{
  "n_head": 8,
  "n_kv_head": 8,
  "norm_place": "pre",
  "norm_eps": 1e-05,
  "init": "normal",
  "weight_decay": 0.078,
  "lr_head": 0.0115,
  "train_tokens": 608800000
}
MLP neurons of a small language model. Each row is named by its layer, matrix (gate and up: input weights) and neuron, and shows model dimensions 80-207. Each number is 128 + 24 x the weight over its row's rms, rounded and kept within 0 to 255. A neuron's up and down rows have the sign that makes its largest values positive.
Before each neuron's rows, "fires after" lists the tokens most often just before its 100 highest values on Wikipedia text that the model never trained on.

fires after: " b", " bu", " F", " f", " st", " tra"
L9.gate673 [128 127 132  87 133 156 145  84 146 104  94 136 123 115  89 126 116 115 139  93 102  68 166 146 142 102 143 114 121 130 117 119 105 158 140 114 111 106 105 109 118 114 153 142 153 106 120 185 147 159 137 127 114 153 151 155  52 111 104 120 124 136 145 108 141 162 131 118  96 129 158 140 146 115 142  93 112 189  72 116 134 109 130 153 135 116 131 143 129 160 138 153  97 175  91 118 122 157 137 130 109  98 131 119 183 148 140 123 151 105  60 154  82 147 146 169 115 128  95 136 111 150  94 126 103 124 159 105]
L9.up673 [111 135 153 149 158 156 117 101 149 108 166 114 125 148 108 147 138  82 115 126 141 126 139 126 120 124 146 121 117 126 130  90 130 144  89 170 129 138  98 113 142 143 114 175 122 160 158  97 150 113 118 154 127 106 113 110 134 126 101 106 135 115 181 147 111 141 119  69 121  81 132 116 114 124 152 124 179  90  82 143 153 107 125  90 132 131 145 100 102 155 107 154 123 138  88 110 115 130 175 134 172 173 141 101 109  86 106 141 134 104  94 120 123 131 156 145 152 112 148 143 119 120 108 173 154  82 161 143]

fires after: "ampion", " H", "h", " F", " h", " f"
L9.gate841 [142  96 153 166 135 150 131  97 100 139 143 117 135 136 109 145 128 123  81 114 122 120 138 139 120 132 127 137 143  96 137  71 110 125 144  81 133 120  98 103 129 134 113 136 121 132 129 125 109  89 108 182 110 124 154  93  99 134 134 111 153 146  98 138 112 118  85 122 170 118 104 149  84 111 130 133 128  99 119 126 147 180 132 119 136 104 131 116 125 121 159 150  89 153  70 106 115 133 119 121 176 149 184 164 136 143 146 142 110 136 147 126 111 126 144 107 155 163 178 144 142 121  96 122 105 136 111 135]
L9.up841 [157  92 161 150 119 133 141  92 100 122 130 135 131 123 100 132 173 158 109 122 124 119 122 133 156 124 129 109 132 127 161 136 143 101 110 117  93 105 146 145 105 142 124 152 127 157 109 135 101  86 120 172 109 146 120  93 104 172 172 145 135 111 147 157 105 120 116 103 126 106  99 104  88 159 167 153 126  77 169 133 126 133 140 103 126 120 150 141 142 112 111 114 109 120  99 107 113 150 169 111 152 136 144  96 126 188 102 134  77 122 107 110 112 111 145 174  95 199 107 149 110 153 128  70 139 121 123 142]

fires after: " f", " g", "ran", " F", " me", " Sp"
L7.gate21 [144 158 116 116 141  92 159 101 119 100 156  87 103 123 111 137  85 110 144 161 137 140 169 120 108 150 137 124 140  98 117 116 116 157 129 143 113 124  99 101 142 140 163 132 124 148 129  99 123 148 113  80 155 138 152  91 121 124 102 104 104  87 126 182 125 109  67 121 160 127  99 100 127 125 132 113 136 130 109 144 135 124  55 135 155 149  85 135  96 150 121 129 120 132 147 123 169 136 159 128 142  94 133 121 121 167 107 114  82 139 128  60  98 146 152 112 144 124 117 155 116 141 113 103 110 101 160 138]
L7.up21 [117 148 155 159 133 139 101  92 125  86 116 144 113 103 183 166 161 145 158 125 113 127 161 109 187 130 152 141 131 120 123  95 118 121 126 122 136 121 125  86 147 165 146 172 134 176 149 115 167 127 116 130 128 125 115 140  65 146  71 127 113 100 114 155 128 136 123 112 125 129 144 110 124 133 144 122 167 156  97 162 150 138 109 121 148 127 108 112 134 155 146 124 111 141 126 111  88 160 145 101 130 146 132 114 101 146 109 137 111 109  99 148 105 160 119  74 121 121 145 130 108 106 101 166 133 108 104 174]

fires after: "ir", "5", "4", "1", "ors", " S"
L3.gate716 [119 118 101 120 130  87  96  88 140 143 102 159 143  99 109 140 141 152 131  59  95 134 143  84 151 138 153 114 106 132 151 132 140 123  85 154 156 144 140 144 160 124 130 119 130 129 107 129 156  80 101 154 133 123  94 122 129 149 112 167 150 107 156 110 126  76 116 151 119 113  98 140 142 134 119  80 155 127 137 160 106 115  98 129 155 106 130 129 160 151 100 154 147 134 151 119 160 117 112 137 153 140 155 154 160 128 147 108 115 122 114 117 132 135 106 165 126 178 114  95 112 109 120 119 134 113 145 132]
L3.up716 [102 135 112 121 134  79 115 107  89 111 104 129 130 149 138  99 145 116 146 124  93 112 157 143 102 153 140 102 130 117 166 115 158 129  98 138 140 134 145 147 120 126 131 132 111 117 102 110 118 144 116 115 121 101 134 127 150 153 139 125 132 124 130  78 158 113 169 161 108  88 123 110 142 109 137  74 155 130 150 101 120 144 115 135 111 101 146 157 107 174  83  90 124 131 145 108 143 154 108 103 112 142  79 113 117 120 156 127 153 158 116  90 146  99  50 183 113 155 129 134 118 143 140 138 121  95 183 125]

fires after: " s", " a", " A", " b", "ect"
L7.gate846 [128 152 130 121  78 118 128 120 132 180 166  72 152 119 148 140 131 132 139 115 133 107 140 126 109 117 127 106 181 127 130 174  97 116 180 123 125 108 136  94 101 145 134 125 130 156 112 156 120 102 111 131 181 126 156 129 117 102 127 121 154 106 149  99 140 105 125  95  93 131 142 114 151 139 136 150 118 144 146 119  81 130 101 117  86 137 139 178 130 144 145 121 111 150  80 126 144  92 134 134 119 128 115 153 150 116 101 121 174 144 174 179 107 117  93 128 109 156 129 120 115 134 131 126  69 131  77 111]
L7.up846 [147 105 144 135  88 125 106  72  96 111 138  99 126  94 115 149 155 166 121 132 162 117 147 127 136 115 127 163 144 161 158 138 106 105 104 138 142 156 186 102 107  83 117 141 174 132 102 148 130 161 100 128 129 110 143 136 141 103  89  91 146 153 115 104 151 129 121 135 123 139 111 114 139 167 142 142 127 148  99 155 154  82 122 138 111 108 117 126 116 130 163 141  87 141  97 118 143 117 116 137 105 161 111 113 138 133 155 129 132 144 105 146 106 121 154 189 122  82  80 174 164  99 135 117 112 130 149 144]

fires after: "2", "3", "4", "5", "0"
L6.gate798 [120 118 101 148 156 172 123 164 137 129  95 137 152 176 122 133 127 113  73  77 115 188 181 121 127 141 135 151 120 117 150 103 128 164 139 140 153  92 134 151 148 148 140 127 118 117 135 140  97  91 163 115 132 129 114 140 118 168 144 117  96 122  99 140 132 118 153 129 123 170 111  95 122 118 147 142 164  99 137 130 104 123 116 117 170 135 120 141 164  95 129 127 126 142 140 108 133 139 165  86 121 165 142  95 135 150  71 135  98 102 147 103 105 106 123 107  96 127 119 106  95 119 122 136  87 147 129 173]
L6.up798 [120 118 109 160 136 176  89 154 125  94 109 131 125 177 130 154 132 144  51 118 129 173 136 137 114 150  90 126 130 106 122 139 140 107 137 107 149 124 113 125 128 168 144 159 110 105 160 114 127 110  90 103 133 108 135 154 156 173 119 102 119 124  98 140 128 143  59  98 126 162 110 134 105 104 110 190 144  96 132 127 119 145 105 103 141 169 113 119 146 101 160 125 114 109 111  92  88 122 143 136 145 150 111 120  83 128 119 115 114 130 156 118 148 134 145 121 117 104 141 121 126 135 140 119 144 157 104 159]

fires after: " e", " o", " con", " O", " A"
L7.gate79 [129 108 175 122 164 121 145 105 168 143 154  96 158 134 111 127 133 121 149 137 145 118 145 113  91 124 122 144  92 123 174 139  75 155 121 116 140 125  97 116 120 104 137 142  97 133 124 134  76 126 140 143  94 133 106 138 185 134 140 118 129 139 145 112 133 154  94 120 125 124 160 121 148 140 126 140 113 123 125 104 129 117 113 146 108 143 158 133 107 118 121 124  82 152 112 128 125 139 129 104 117 160  87 135 121 153  78 102 121 113 105 124  97 110 163  85 117  92 124 157 102 132 120  82 167 120 122 133]
L7.up79 [111 131 127 147 145 150 111 116 166 152 144 154 108  66 138 126 147 121 135 101 148 157 104 102 136 143 132 137 103 166 131 130 134 121  86 130 145 142 142  88 123 146 199 126  86 141 112  99 159 122  96 117  91 133 134 109 123 115 149 131 148 130 148 107 132 132 122 130 158 133 140 151 138 127 167 116 118 116 138 139 168 102 130 113 142 110 148 154 123 147 118 143 115 168 171 125 102 104 145 167 122 130  97  78 153 169 156 153  76 117 137 153 131 105 149 115 148 159 126 159  80 114 140 127 168 117 169 160]

fires after: ".", ",", " and", " of"
L5.gate189 [171 129 166 123 144  98 147 135 109 177 135 124 123 133 120 168 126 113 127 113 150 144 134 137 110 135 134 116  91 134 103 143 105 182 137 118 190 137  92 125 140 116 142  61 130 149 145 154 101 156 125 159 135 165  95 115  90 123 129  97 113 156 106 156 160 110 171 156 127 109 124 176 158  99 140 153 132 148 133 103 143 153 116 151 104  97 163 157 122 122 127 139 140 134 176  91 103 104 117 141 159 123  85 110 115 112 137 121 157 122 113 160 131  88 106 165 129 169 164 123 109 145 136 123 120 113 117 113]
L5.up189 [169 172 137 134 139 143 139 126 121 147 128 147 140 139 100 140  95 125 123 114 124 166 123  93 117 137  94 119 111 124 141 134 130 158 139 121 148 149  57 104  95 144 110 113 138 122 145 125 142 144 130 131 105 186 108 102 128 129 136 107 131 141 158 146 154 110 127 126 163 126 131 153 162 134 168 179 145 135 164  97 129 194 101 121 105  97 131 104 189 106 117 150 166 119 140  65 138 126 138 103 146 101 117  90 154 128 121 103 140 141  99 108 155 105 117 206 143 132 111 131 132 163 161 117 129 107 134 141]

fires after: "cc", "d", "b", "at", "v", "p"
L9.gate219 [116 117 179 101 120 142 126  73 114 150 136 108 134 122  85 128  79 124 126  96 130 137 119 118 174 142 145 117 148 164 116 129 160 128  97 117 200 157 103 129 184 124 146 135 131 115  89 111  88 123 154 124 122 131 156 150 129 162 120  88 152 130 162 121 119 112 122 112 124 135 161 147 179 135 132 103 134 155 116 171 131  73 175  66 161  87 131 155  74 151 181 104 115  73 140 136 137 130 138 181 148 164 132  95 116 158 118 136 135 144 165 126 103 122 130 123 103 126 106 140 109 128 121 132 117 109 139 101]
L9.up219 [162  86 146 138 186  88 138 153 135 121 126 112 140 124 129  92 134 121 111 167 151 157 117 140 104  93 146 145 132 136 109 133  88 171  88 134 118 125 116 171 139 113 128 115  90  77 146  78 119 119 153 154 106 125 109 158 129 118 115 142 132 122 148  76 149  92 110 123 130 124 169  79 132 159 112 109 102 167 137 121 126 133 109 132 122  99  92 186  99 135 145 104 123 124 149 105 128 115  90 156 133 145 157  54 136 117 128 135 155  94 125 100 147 113 129 133 135 135 143 134 100 133 131  86 120 116 113 157]

fires after: " s", " b", "st", " m", " fl"
L7.gate358 [ 99 133 149 149 130  92  63 100 142 139 152 132 138 109 115 152 178 155 103  95 116 130 138 141 144 121 152  68 112 155 144 146  98  96 140 110 155 116 132 102  74 123 128 107 143 128 122 135 165 151  99 129 134 115 140 115 141 138 137 129 109  89 144 126 134 140  91  88 145 154 110 104  98 118 125  70  96 121 167  84 175 106 153 111  56 137 114 128  67  88 127 144 128 121 129 121 125 103 123 121 105 119 158 172 165 144 107 114 120  97 119 141 132  92 103 113 188 140 145 110  92 160  84 120 140 145  70 155]
L7.up358 [130 106 106 121 143 117 123 170 118 136 166 147 130 105 131 165 146 151 141 136 165 136 143 162 129 122 131 154 126 142 108  94 135 148 129 107 140 159 146 142 100 155 182 106 122 115 130 147 122 166  61 139  76 109 119 117 117 105 118 164 135 115 113 121 133 135 111 112 129 168  82  51 142  88 118 142 145 107 145 118 140 116 133 155 121 104  95 130  92  71 108 158  81 148 140 104 141 114 123 103 127 149 174 145 146 125 106 113  89 192 119 146 109 100 142 141 129 122 110 155  94 134 125 134 113  94 130 139]

fires after: "."
L5.gate214 [129 152  90 159 131  87 138 106 125 120 126 113 145 142 150 119 116 101 147  95 152 103 120  99 124 104 156 126 101 115 134 157  99 162 173 107 104 111 150 138  93 173 124 157 174 119 155 107 103 143 115 157  91 131 117 110  99 117 137 111 114 139 139  72 134 142 117 160  88 164 126 130 106 162 129 108 119 114 100 156 127 129 140  96  78 133 105 145 139 112 173 122 160  86 112 138 139 136 111 153 156 158 123 122 112 130 146 125 122 137 126 128  98 110 141  86 114 132 140 139 127 124 125 104 165 128 159  72]
L5.up214 [139 127 119 163 103  99  86  99 169 121 125 169 134 131 109 125  97 114 167 105 128 130  97 157 113 136 165  69 122 153 128 150 124 157 127 132  97 142 154 144 157 138 141 152 156 131 119  92 165 111 155 111 139 121 112  85 140 138 101 145 165 181 114 130 149  90 134 126 112 129 115 144 117 142  91 144 128 123  84 110 147 173 158 105 163 104 119 126 158 138 120 130 105 136 150 118 128 140 132 154 113 127 128 101 114 119 149 113 160 107 145 169  94 142  99 152 180 128 158  79 103 125 139 163 113 139 118 147]

fires after: " m", "m", "l", "om", " g"
L14.gate127 [122 117 139 135 140 128 151 128 101  98  98 108 147 111 151 106 126 165 119 119 109  86 138 118 101  90 149 110  66 115 131 159 154 160 117 135 101 106  96 127 133 111 152 108 142  89  98 121 111  67 144 156 108  93 118 147 145 137 100 112 124  93 105 125 151 153 152 145 122 108 149  90 128 182 120 138 105 123 141 121 136 154 126 146 145 153 108 139 119 155 170 156 140 189 144 124  97 121 149 116  89 139 128 103 150 146 129 160 152 146 159 132 143 128 133  89 145 156 105 103  81 124 130 134 114 111 126 124]
L14.up127 [144 119 124 114 128 110 142 150 118 135  94 140 126 135 121 157  98 160 124 122 140 139 123 125 162 117  88 121 104 149 104 175 112 124 109 100 177 134 123 136 123  95  95 123 128 106 110 125 136 142 116 139 129 114 181 131 159 149 114 114 125 143 114 170 164 138  99  88 143 148 125  69 126 129 161 154 137 130 114 134 112 149 132 129  99 140 134  92 139 118 120 108 143 130 125 127 144 102 151 138 172 139  85 100 109 132 136 131 141 107 122 140 106 117 111 133  88 146 130 156 127 107  92 137 140 141  68 122]

fires after: "3", "le", "he", "a", "ar", "2"
L9.gate558 [131 103 134 120 160 135 143 135 117 115 142 147 131  84 108 152 138 123 100  64  96 118 139 102 120 169 104 104 135 140 124  90 108  98 132 141 123 118 132  79 146 119 128 135 117  59 161 133 127 102 165 100 160 147  91 148 146 111 109 129 115 134 149  93 145 106 139 104 114 171  91 119 129 138 114 124 139  98 161 160 128  98 129 139 126 135 108 138 176 101 107 104 128 101 135 109 122 153 160 100 142 172  95  79 147 145 149 128 131 162 163 118 119 143 139 147 107  97 115  99 118 114 121 106 127  93 130 134]
L9.up558 [ 94 127 145 157 193 113 115 104 136 144 147 128 134 118 156 106 176 152 101 122  90 117 150 162 137 174 145 109 169 106 120 148 173 108 119 114 136 100  87 131 124 156  76 157 152 144 122 112 133 121 148 138 139 115 139 127 131 143 117 155 153  99 144  80 174 149 145 104 114  90 161  99 142 169 116 112 100 100 136 117 132 102  94 114 123 121 136 177 161 123 164 157 123 112 124 111 135  87 137 158 128 164 139 172 142  73 107 102 125  91 169 154  95 109 165 105 161 102 185 162 123 125 140 145  97 125 129 175]

fires after: ".", " app", ",", " also"
L6.gate105 [133 144 101 123 136 112 152 104 120 136 132  79 106 166 144 110 142 106  71  99 161 189 137  81 108 144 108 128 161 129 125 149 123 130 131 119 139 138  89 164 130 117 117 116 163 121 144 130 122 167 124 194 133 104 100  67  85 138 120 115 108 100 122 158 105  78 150 117 100 185 107 127 145  96 165 146 138 145 169 121 122 133 121 130 145 120 107 141 147 132 149 155 122 122  97  83 117 114 119 121 130 147 159 165 110 147 100 166 183 113 143 166 166 128 126 101 105 130 199 126 104  82 146  92 106 136 132 117]
L6.up105 [161 104 160 159 128 139 121 141 114 103  89 127 128 149 164 139 119 177  97 148 150  96 114 134 120 106 119 123 121 134 156 163 168 157 137 131 131 120 180 105 108 133  96 135 156 114 107 125 108 151 151 154  85 150 156 117 153  78 163 101 136 158 174 121 106  95 159  99 146 117  94  99 133 129 145 124 160 123 105 105 156 165 131 125 127 127 150 106 101 109 107 138 117 178 143 124 146 130 107 109 155 138 119 122 110 145 125  82 115 179 147 103 159 129 181 136 168  92 170 148 107 176 129 109 126 142  85 117]

fires after: " |\n", " |", "oc", "1", "6"
L6.gate996 [ 79 120 154 148 169  93  99 122 141 108 127 125 125 104 154 111 138 132 119 149  98 128 144 123 126 141 110 116 150 126 140 123  94 181 135 138 125  81 132 141 125 125  94 140 108 150 145  91 122 162 118 124 134 101  93 125 157 146 110 120 170 143 127 134 143 126 131 121 109 142 145 141 143 115  90  75 168 155 109 106 147  98  98 150 138  96 139 158 101 108 129 123 111  95 142 118 130 120 147 144 148 122 130  92 144 117 121 102  91 114 130  94 111 140 126 145 134 134 161 138 198 132 112 123 143 101 114  94]
L6.up996 [144 105  87 145 144  99 121  89  99 141 162 131 151 127 168 117  90 135 122  94 162  97 149 112 147 143 109 106 152 119 136 121 103 139 125 124 112 119 141  90 131 127 102 157 103 134 131 125 147  72 129 122 145 105  88 111 154 149 128 134 131 126 149 129 107 147 107 151 141 165 146 162 188  72 128 115 149 123 134 159  99 113  99 155 180 145  88 128 136 160 100 141 133 118 124 146  96 131 162 143 113 147 113 119 150 107 147 108 192 116 149 118 160 140 125 166 111 121 154 125 112 133 160 145 169 176 161 141]

fires after: ".", " |", "=="
L5.gate390 [164  96 122 162 129  83 188 122 158 128 110 100 134 149 125 115 160  51 145 130 114 141 147 116  88 118 114  84  96 132 143 129 132 113 164 146 124 172 155 149  95 134 141 136 136 130 116 153 135 146 116 117 127 113  90  93 161  95 127 127 124 128 175  94 104 122 132 160 180 153 128 102 166 128 144 149  79 114 115 112 143 163 107 126 116 117  91 170 123 121 162 142  98 156 145 141 140 165 105 147 142 171 159 139 122  96 147 149 124 190 117 123 141 121 108 111 144 144 167 146 116 155 110 101 151 138 163 135]
L5.up390 [130 162 151 165 121  90 152 105 127  96 145  99 122 146 106 167 125 112 163  71 143 119 141 143 174  91 132 118 116  98 110  82 125 150 108 102  90 119 155 138  83 118 122 135 184 134 161 161 117 160 161  88  88 155  91  80 105 108  80 120 133 164 138 105 113 153 106 127 147 143 132 153 115 106 113 142 131 139  78  91 119  96 128  76  99 129 167 102 143 171 138 125 132 155 143 109 148 116 119 132 128 159 121 140 118 125 107 132 143 128 113 124  95 124 149 132 143 123 142 137 108 139 129 170 120 133 115 163]

fires after: "ar", " Mar", ".", " the", "-"
L9.gate686 [145 149 182 154 157 129 111 148 152 137 112 181  99 149 135 121 123 149 139 119 156 180 142 103 131 120 109 128 116 152 124 143  87 128 175 104  99 120 119 142 141 135 168 155 151 153 114 133 120 120 131 135 163  98 118 119 117 122 141 120 114 120 148 140 134 123 158 150 127 105 147 145  93 158 150 134  99 102 146 144 125 138 156 154  99 106 197 117 127 168 137 121 140 158 154  87 157 106 175 108 155  50 139 124 166 128  97 147  91  95 117  99 139 171 120 139 149 141 111 157 119 127 120  92 152  85 114 104]
L9.up686 [ 96 120 149 143  94 138 107 109 139 118 144  99 118 143 171  94  72 137 179 145  98 159 101 112 102 107 156  85 131 132  90 119 120 135 104 131 158  72  76 118 111 147 205 119 122  92 111 108 138 137 140 138 125 115  86 150 136  99 122 179 178 116 116 137 113 102 124 111 137 143 106 108 104 132 141 120 128 167  62  98 166 138 107 147 158 148 123  91 132 148 117 113 177 124 161 109 152 118 127  90 124 130 160 107 124 147 166 164 101  93 128 134 140 126 174 155 120 140  96 122 133 131 136  95 130 110 101 124]

fires after: "1", "3", "2", "5", "6", "4"
L5.gate437 [112  91 119 136 148  86 105 110 126  97 104 142 131 149 126 144 167 115 153 117 127 134 142 115 151 107 115 102 108 139 123 118 107 144  99 138 102 121 171 128 165 111 131 136 158 127 109 115 141 168 103  93 124 116 111 141 150 145  95 101 149 178 144  98 131 117 142 157  85 168 138 120 150 111  87 137 136 157 119 127 168  85 120 122 138 102 144 177 142 133 118 134 102 126  95 130 122 144 134 145 141 129 119 107 100  94 108  93 166 116 156 129 185 107 112 129 154 136 122 145 154 135 173 167 126 117 115 114]
L5.up437 [159  71 150  92 154 132 112 146 138 105 134 116 142 153 113 146 113 183  73 148 112 111 140 129 135 129 162  92 143 121 147 160 147  96  49 100 129 134 126 102 105 132 185 122 133  97  87 142 155 100 105 144 127 103  80 107 119 149 106 114 152 130 144 102 135 158 133 150 181 145 111 145 152  81 103 125 189 123 154  77 127 125 114 154 131 134 148 161 102 143 100  85 157 159 116 109 141 128 132 159 110 141 118 107 112 104 124 144 145 147 145 111 178 101 121 148 113 149 153 143 102 134 171 135 134  87 134 141]

fires after: " o", " A", "A"
L7.gate371 [ 96 151 154 121 131 182 151 128 164 129 137  92 105 120 136 153 163 119 175 103 119 151 135 108 120 162 176 142 107 129 149 124 136 130 124 129 124  85 164 107 110 117 152 140 145 136 101 107  82 115 155 131  89 166  93 151 155 142 168 133 115 181 132 118 125 112 122 124 113  97 151 109 157 104 178 128 136  96 140 110 102 124 113 118 105  94 180 115 106 120 127 148  79 148 139 152 113 154 135  88 138 121 156 138 141 165  88 143 141 136  73 147 159 177 160  89 118  87 143 110 142 153 113 112 168  79 136 111]
L7.up371 [ 99 106 176 127 160 106 179 131 145 146 121 135 117 148 163 102 186 107 144 134  92 107 111 147  98 169 134 128 100 111 141 185 138  97 138  91 118 134 138  99  77 131 144 140 137 146 138 147 126 119  92 170 113 142 153 139 128 116 126 138 105 140 146 156 166 166 161 129 124 105 148 102 158 125 121 130 126 108  97 123  77 163 125 133 104  98  91 110 122 117 129 140 104 122 111 136 130 190 113  98 105 114 110 108 116 127 142 170 112 102 143 117 148 103 126 129  98 106 191 136 105 111 133 127 144 151 147 107]

fires after: " a", " the", " A", " ad", "os", "et"
L14.gate435 [112 127 115 113  99 157 153 114  81 166 203  98 166 176 125 111 126  80 161 125 220 134 114 151 144 137 140 148 144 131 138 172 102 138 115 161 141  96 165 105 150 127 112 171 152 113 116 131 130  99 124 141 137 132 126 143 135 153 128 101 113 114  89 110 132 134  75 126 118 130 133 155 115 117 171 151 108 177 142 125 143 147 133 151  97 109 153 175 112 158 105 148 151  97 118 123 136 121 149 140  95 110 123  81 118  78 159 151 143 162 132 107 162 157 131 131 179 182 102 138  98 152 163 120 151 127 141 137]
L14.up435 [100 175 161 133 107 134 137 155  73 118 158 110 111 120 104 142 149 130 118 138 197 131 115 153 137 107 127 151 145 133 128  88 116 100 127 125 136 136 133 121 140 121  93 183 150 135 114 171 106  98 124 143 129 140 149 135 112 114 142 117 135 119 107  92 151 148 119 116 124 120 131 145 172 159 145 142 134 117 100 127 133 166 128 131 106  95 162 178 159 103 137 167 126 138 167 164 149 117 160 110  95  96  70 124 103  93 123 127 103 132 132 166 125 122 167 129 154 129 140 116  99 108 125 135 118  93 144 144]

fires after: "0", "9", " ", " E"
L13.gate514 [140 132 146 128 101 128 141 121 133 134 106 174 165 113 131 115 148  57 150 117 152 161 109  93  71 111 115 127 123 115 176 139 115 156  88 145 125 135 156 143 137  85 153 169 122  76 120 109 152 138  93 112 117 140  79 132 101 111 140 123 128 123 177 137 134 118 133 118 106 168 150 134 124 102 125 116 125 155 165 104 123 132 101 173 110  89 131  87 120 150 105 127 131  92 109 160 135 161 124  98 132 110 135  90 136 135 105 131 134 172 106 118 205 134 150  68 166 137  96 131 164 140 157  67 104 142 102 181]
L13.up514 [150 104 123 174 160 119 104 146 120 152 126 136 147 120 112 140  72 135 141  96 118 125 134 115 153 116 152 157 144 103 155 169 156 135 173 116 126 175 100 103  98 134  85 162 121 142  80 135 141 125 116  92 137 123  76 105 162 107 115 134 112  93  98  88 122 105 157  94 155 135 104 192 121 122 157 118 159 149 174 189 133 127 161 122 176  83  78 154  92 159 129 114 149 125  95  90 126 135  82 128 127 101 157 115  85 136 114 117 123 129 109 118 124 106 132  91 120 119 126 139 120 116 106 103 117 112 157 105]

fires after: "9", "er", " st"
L6.gate308 [154 105 135 174 111 112 117 152 137  99  64 190 120 132 123 113 130 108 139 136  88 114  95 102 101 113 148 135 132 110 131 153 101 161 121  96  89 117 144 116  83 117 104 130 149 138  85  97 116 134 128 103 102  99  98 163 139  96 105 115 158 130 128  91 118 135  99 141  97 140 121 142 111 111 121 124 116 118  90 116 103 107 127 152  95 102 138 111 127 115 126 136 189  72 152 113 133 144 135 105 131 144 120 119 124 125 148  93 128 140 120 144 168 144  92 137 157 137 145 107 123 172 102 131 168 140 135 113]
L6.up308 [152 128 135 167 120 169 151 179 115 127 132  52 125 112 113 128 123 129 148 121 130 123 139  94 129 103 139 149  96 101 122  80 117  96 111 118 129 128  79  94 142 157 167 115 117 118 109 103  84 130 173 109 134 162 104 111 111 144 144 139 108  85  88 121 113  90 104 110 137 126 125 123 115 147 147 110 137 121 115 142 141 151 141 129 154 149  98 102 130 101 113  85 136 100 138 121 110 149 132 146 114 109 138 181  88 177 135 138 127 145  77 137  84 106 124  91 125  90 130 133 115 115 157 111 118 182 109 130]

fires after: ".\n\n", ".", "\n\n", ")\n\n"
L6.gate438 [132 133 146 138 158  93 120 141 141 108  89 122 128 180 135 128 113 110 136 121 138 143 121  79 103 150 165 155 112 103  76 112 152 139 180 123 148 176 157 128 124  82 139 140 173 121 142 124 105 151 139 147 161 137 129 162  99 113 133 139 130 123 102  91 167 175 139 141 148 139 164 131 110 115 132 100 120 152 111  91  95 174  82 116  91 140 142 177 164 154  88 158 118 119 132 130 143 112 175 142 151 116 134 102 125 138 158 116 124 106  96  97  94 126 147 113 122 135 131 144 105 134  94 144 174  75 158 132]
L6.up438 [137 126 143 118 106 112  97 153 159 128 174 162 138 188 130 166 120 112 126  71 135 150 149 105  66 100  87 118 118 159 147 124 115 152 118 126 125  75 142 122 149  93 119 124 110 153 133 143 155 107 133 133 127 139 112 110  93 164 120 135 123 176 120 126 138  80 113 149 141  82  94 114 104 124 158 108 102 127 130 154 143 153 168  82 168 128 121 150 100 114 101 135 139 150 158 185 105 136 163 114 130 161 116 130 141 114 116 118 106 138 115 153  79  82 104 137 126 178 135 118 100 108 154 138 144 130 141 126]

fires after: "as", " cont", "em", "c", "ar", " all"
L11.gate501 [103 113 118 154 125 112 145 135 127 155 116 125 132 112 135 122 128 124 108 125 144 166 147 121 146 180 130 160 120 102 127 128  76 117 178 139 106 144 144 137 129 102 117 138 102 148 135 127 136 156 128 163 114 140 148 163 142 147 152 187 123 102 146  36 122  94 114 164 139 137 113  94 128 145  90  93 117 102 133 121 108 123 128 138  89 105 131 161 112 117 106 122 140 110 143  90 177 131 145 104 136 110 175 122 111  98 127 158  71 192 105 155 143 125 184  96 173  96  94  92 135 151 137 119 141 144 149 102]
L11.up501 [107 100  94 124 134 105 142 142 162  88 137  77 155 115 139 113  95  94 125 127 134 150 133 115 119 144 120 153 176 165 110 134 103 177 109 155 125 149 121 142 144 139 122 148 118 110 154 154 107 123 111 160 117  89 157 100 155 149 145 137  96 169 116 118 150 157  94 122 173 100 109 156 152 154 103 123 141 125 119  96 127 118  86 131 108 132 138 103 177 111 115 171  58 117 168 126 101 130 169 143 123 137 165 121 121 155  96 137 158 145  82 102 133 133 142 131 113 102 117 146 112 106 169 125 153 125 147 116]

fires after: "2", "1", "A", "6", "0"
L5.gate373 [ 57 141 115 105 174 107 125 111  93 139 109 150 130 134  82 168 146 138 114 115 124 161 134 106 132 132 188 108 139 136 154 138  95 157 122  84 119  89 122 139 120  83 135 145 138 118 137 174  88 134 119 112  97 112 109 121 139 143 146 131 123 147 128 109 152  88 147 197 134 102 144 144 191 123 106 137 143  86 124  96 125 101 117 135 137  76 185 158 164 143 127 144 145 178 131 106 146 115 132 100 168 129 156 126 128 111 128  95 141 128 112 120 140 130 135 105 126 147 135 103 120 136 111 185  83 102 110 107]
L5.up373 [126  85 108 120 159 113 112 103 139 115 127  90 118 120 108  95 106 132  96 126 135 175 136 124 146 143 130  89 105 136 167 134  97  90 112  80  95 112 129 102 171 122 141 104 157 125 125 139 106 183 148 105 165  48 110 124 106 115  95  88  88 115 150 111 102 112 123 100 133 129 137 135 148 118 120 130 128 118 139 103 114 116 153 148 105 165 136 149 115 141 113 165 129 139 119 116 125 124 114 160 144 183 145 132 170 150 110 145  94  95 138 170 118 127 142 180 125 118 118 164 107 134 137 126 136  94  68 129]